From a checkpoint of a small transformer trained on Wikipedia.
Size: 11 layers, width 320, 5 heads of 64 (1 for keys and values), MLP 832 SwiGLU, vocabulary 3811, 12.7M parameters.
Architecture: rotary positions, tied embeddings, normalized queries and keys, attention and MLP in parallel.
Training: a variant of Adam for these matrices, 703M tokens, 10723 steps.
MLP neurons of a small language model. Each row is named by its layer, matrix (down: output weights) and neuron, and shows model dimensions 112-303. Each number is 500 + 50 x the weight over its row's rms, rounded and kept within 0 to 999. Numbers have three digits each. A neuron's up and down rows have the sign that makes its largest values positive.
After each neuron's rows, "fires before" lists the tokens most often just after its 100 highest values on Wikipedia text that the model never trained on.

L3.down475:415437584550488488482614526621499533512471520504461545505566468546472522448441528544470476530465530497535427529516520468554552499517500491439503495527477531444479514581439526431547466489544476526554556576393383502492418473617447484442721418520484523468549480487466444470523530559535501469555505454521569479446486476453516521536509445491527477490464644442481590440511556507462523428450467485478550541505507545555526530565569501523524436514498439548570554462530548533426570539496486454482482509456563485455400450546587496464497382483554459528548418547443530585544545550381505571
fires before: "ed", "ur", "ath", "el", "ry", "raw"

L4.down282:455459555467528444545487494539565537471463529487476521419516504501544517475545499455442460465510498520539479572414517489507487554401530557399491494455489519469563447602487539509520479542551434516541550492403473514532511525541523487521943494510535481553472468510415466457462492526524449470456500473579429463488520505495551512409518481517530541494490516467535537521540521572520541421493559550486556520436522557445468516515516437525551464471510457479490503486470450513466486502474530569503519471470567497515497511519505496457428497473459545533509471481444426497513600461402489573
fires before: "el", "a", "ib", "ela", "ad"

L4.down621:447466484499479443460613547516513497446469474509497446520489416553413528512537541526474537442474476413517487413562586458508510495569559528492461466561531510484508501532463483388589550409570442505571523544535506535526529550530566539466865483547509509489487512527384489518497437471565500535487463446463461500518549513514542543449436488498476538448422529502483518389529563511505453442426504415542498611469488475557482526529572543516439509518540454483543538521437546475499711469441480426523500517521584517482518555461514498492501549492490573451511439425538432478519494517531570530
fires before: "ur", "g", "7", "r", "it"

L8.down296:552531456525538504441524508552456539441397576507493449568454491485464520472415603479525470501574564506547498492401581536513459466446472463401547463492538509493553454480516487408569516453572637485480521490551432520587531535517534474502672512505568478458503488471443543448512558532457516594545505502480503504572526488497521521479481512547502484490532487564500531545472521540549429494502494414451477428452454519562543508577590554490364446401522534595512506557458461586492689459501522406509507439570584495425451520475543505471516444495484475508434490506521457536517567548579539532
fires before: "\n", ":", "A"

L3.down662:459456489534444526431550526512477518487496495519561496474524400528506484500493501493508518434523559469568414471528481514522507474478525442413513523504481544522525458508360528463567568541440539608470509599532475548400543448525482471472605454440472520510532536501418466522506474524618475475521509455567485468418554522424495509457439592425521579524476554458420556467513503583495478472478564491513571535525545545478512540442471395477496434487563476482538528556513517490478271553504569475515489461429508462411494488517507443492512410475588566528421524481511604569483464449546478562
fires before: "-", " r"

L8.down509:518438446529541514588465416461535535502523481489436528572504477453493559489455494496507509425456424516515454450505366556556420547531445476467480474507559491490503559508542539490500492430543546466487433530483625582584496550505475497449508499479495372465552541466395451491521506453437383467528574544538550534506509493424556526486524541583545622530561488456522517517490399510503570553409496539467419518554477451478460578559575552493458500500423498474480454480510424496565369568556545562580561542413540466504448402519574517535479486543514485505529406415422471603525550438522488423
fires before: "\n", ":"

L3.down403:540430610521522481569537504561587508447424513504487547422478510457463397490521507483495479532454575469513458549514476496539528491499480514471451497513608532468496499525448490421510521474431562477510481444429443479490490481512547469560737482497501521517457439523449468549464465541558434472529550498477488486459499521443435515592460536482515524501499375508438550487508448575530522439484510476486583469483534462433494506451664484597556418409494431471510557507499479574606383552513500470525517561448608452515420475462524428519465537471472472458473456474463489563476487557513487535
fires before: " of", ","

L6.down322:594541605502575394570516454488460656561440536483452553479461551504581549488489345589501583491514479524361573559604488495531441509579507487473440426483405473512481502467459511379492522451523533447490563479482561581494537402506469478485635490440480589463531486528455490521546498582472479522455604443483447461565442530585466460547513441567567476492517549474499400535448548497540480493495555422556537454519427484485562466471473480511485471453559441500544550505539468510530619504514523467534506517572561495517544598498462527491498538519479417431519508480502542562502442506411499458
fires before: "ial", "ilities", "me", "ies", "er", "ed"

L8.down747:534391586491603486483413569469493459450463443479497457546579437544502426496461476633572524560496538583557452513510462652567494519548518467500534443461565519527478477509515508539572501452485467580598469506485499504432467475491483479528686459479525400484484474452538541506536547420524423543478472492493527542445544467505517578500467560502497614526464531527534478521428523532452556418570480463579525431454589416532467488550547559512502458540469461507494531544572579494615419486454500527523534484500434506466433544515557543460506487503476453508543535478475601500525471532508454567
fires before: "\n", "uk", "ong"

L6.down346:462608525478536518452446575441489473525472513568496474585531401521464514525486533514551582463505576498521501423481476580512454468474558542528469464376470492572482489458427560492391498431539472572498515508537581479415541463486362427435584552474502533526524536515531486448590506458553600419480603488459612566553406463479485542518545563472475477500546536426501508550576483483493455434525516425490573463478434474545460512509502487524425482459512501532560589472529571447384562597508488513588524492589491458468554564511485494512441534453513445461489512400499527521536525525554600536
fires before: "er", "N", "re", "erv", "ers", ":"

L8.down531:569385480484501460485511462492505496403486528513524527501493514450473544424459463460466537480505490570467588537537475618521571530614506503526490502452474442447506422532514563521539451536549524470510517533437466538531530493505455513539732519476503547511475585488525574482493417501627391558529479355435451492465436556491376596500536514489507531514470507469455460544455405494344508525526456427491481537428499460512601502465509487566502575469535464467515586550547447480532348509484560511582464464627427590502475545533515552581514557472469509452456492496545558548485400475457463550
fires before: "er", "ing", "es", "ers", "ed", "i"

L8.down708:610456491427426434537503532431521460450575489460496505466602497629459506476436547550491508480518480498490513398410439475447533524495598427474505571561541544544466558441434481503501521574533557540527459478514509641443526530476517469431676470471520513609472478497497447506509475470537453583492572459507404504525556540588460452470467514533512586481505480554536612554451557497487492530430587532449445498537546521503480481548543469491532526520426507493365501492484519542454563473479467566515501460534567609462484423465477472518418562553377452564510571418451554452480449413541480450
fires before: "ic", "s", "y", "ist", " of", "ies"

L3.down794:528460586460457476469601495523457518488439532503514511423570456526487537504479454457535521552527492426500517502469514450515409467503466483458537427494562513408482513476453520466489525467582500514502479456496477459430463454499533466463842406450438536543467486492449475513445583559520429495521476484511423473471488486427446464625468500507525524502540568557353537523460575558534512438535542406519608413501528450523592519580505534526518410546524495446578513486421495544445644488489444488522458511440500441498470561536522516459534494530503523509492475422560505484476468630418515576
fires before: "-", "o", "ot", "ad"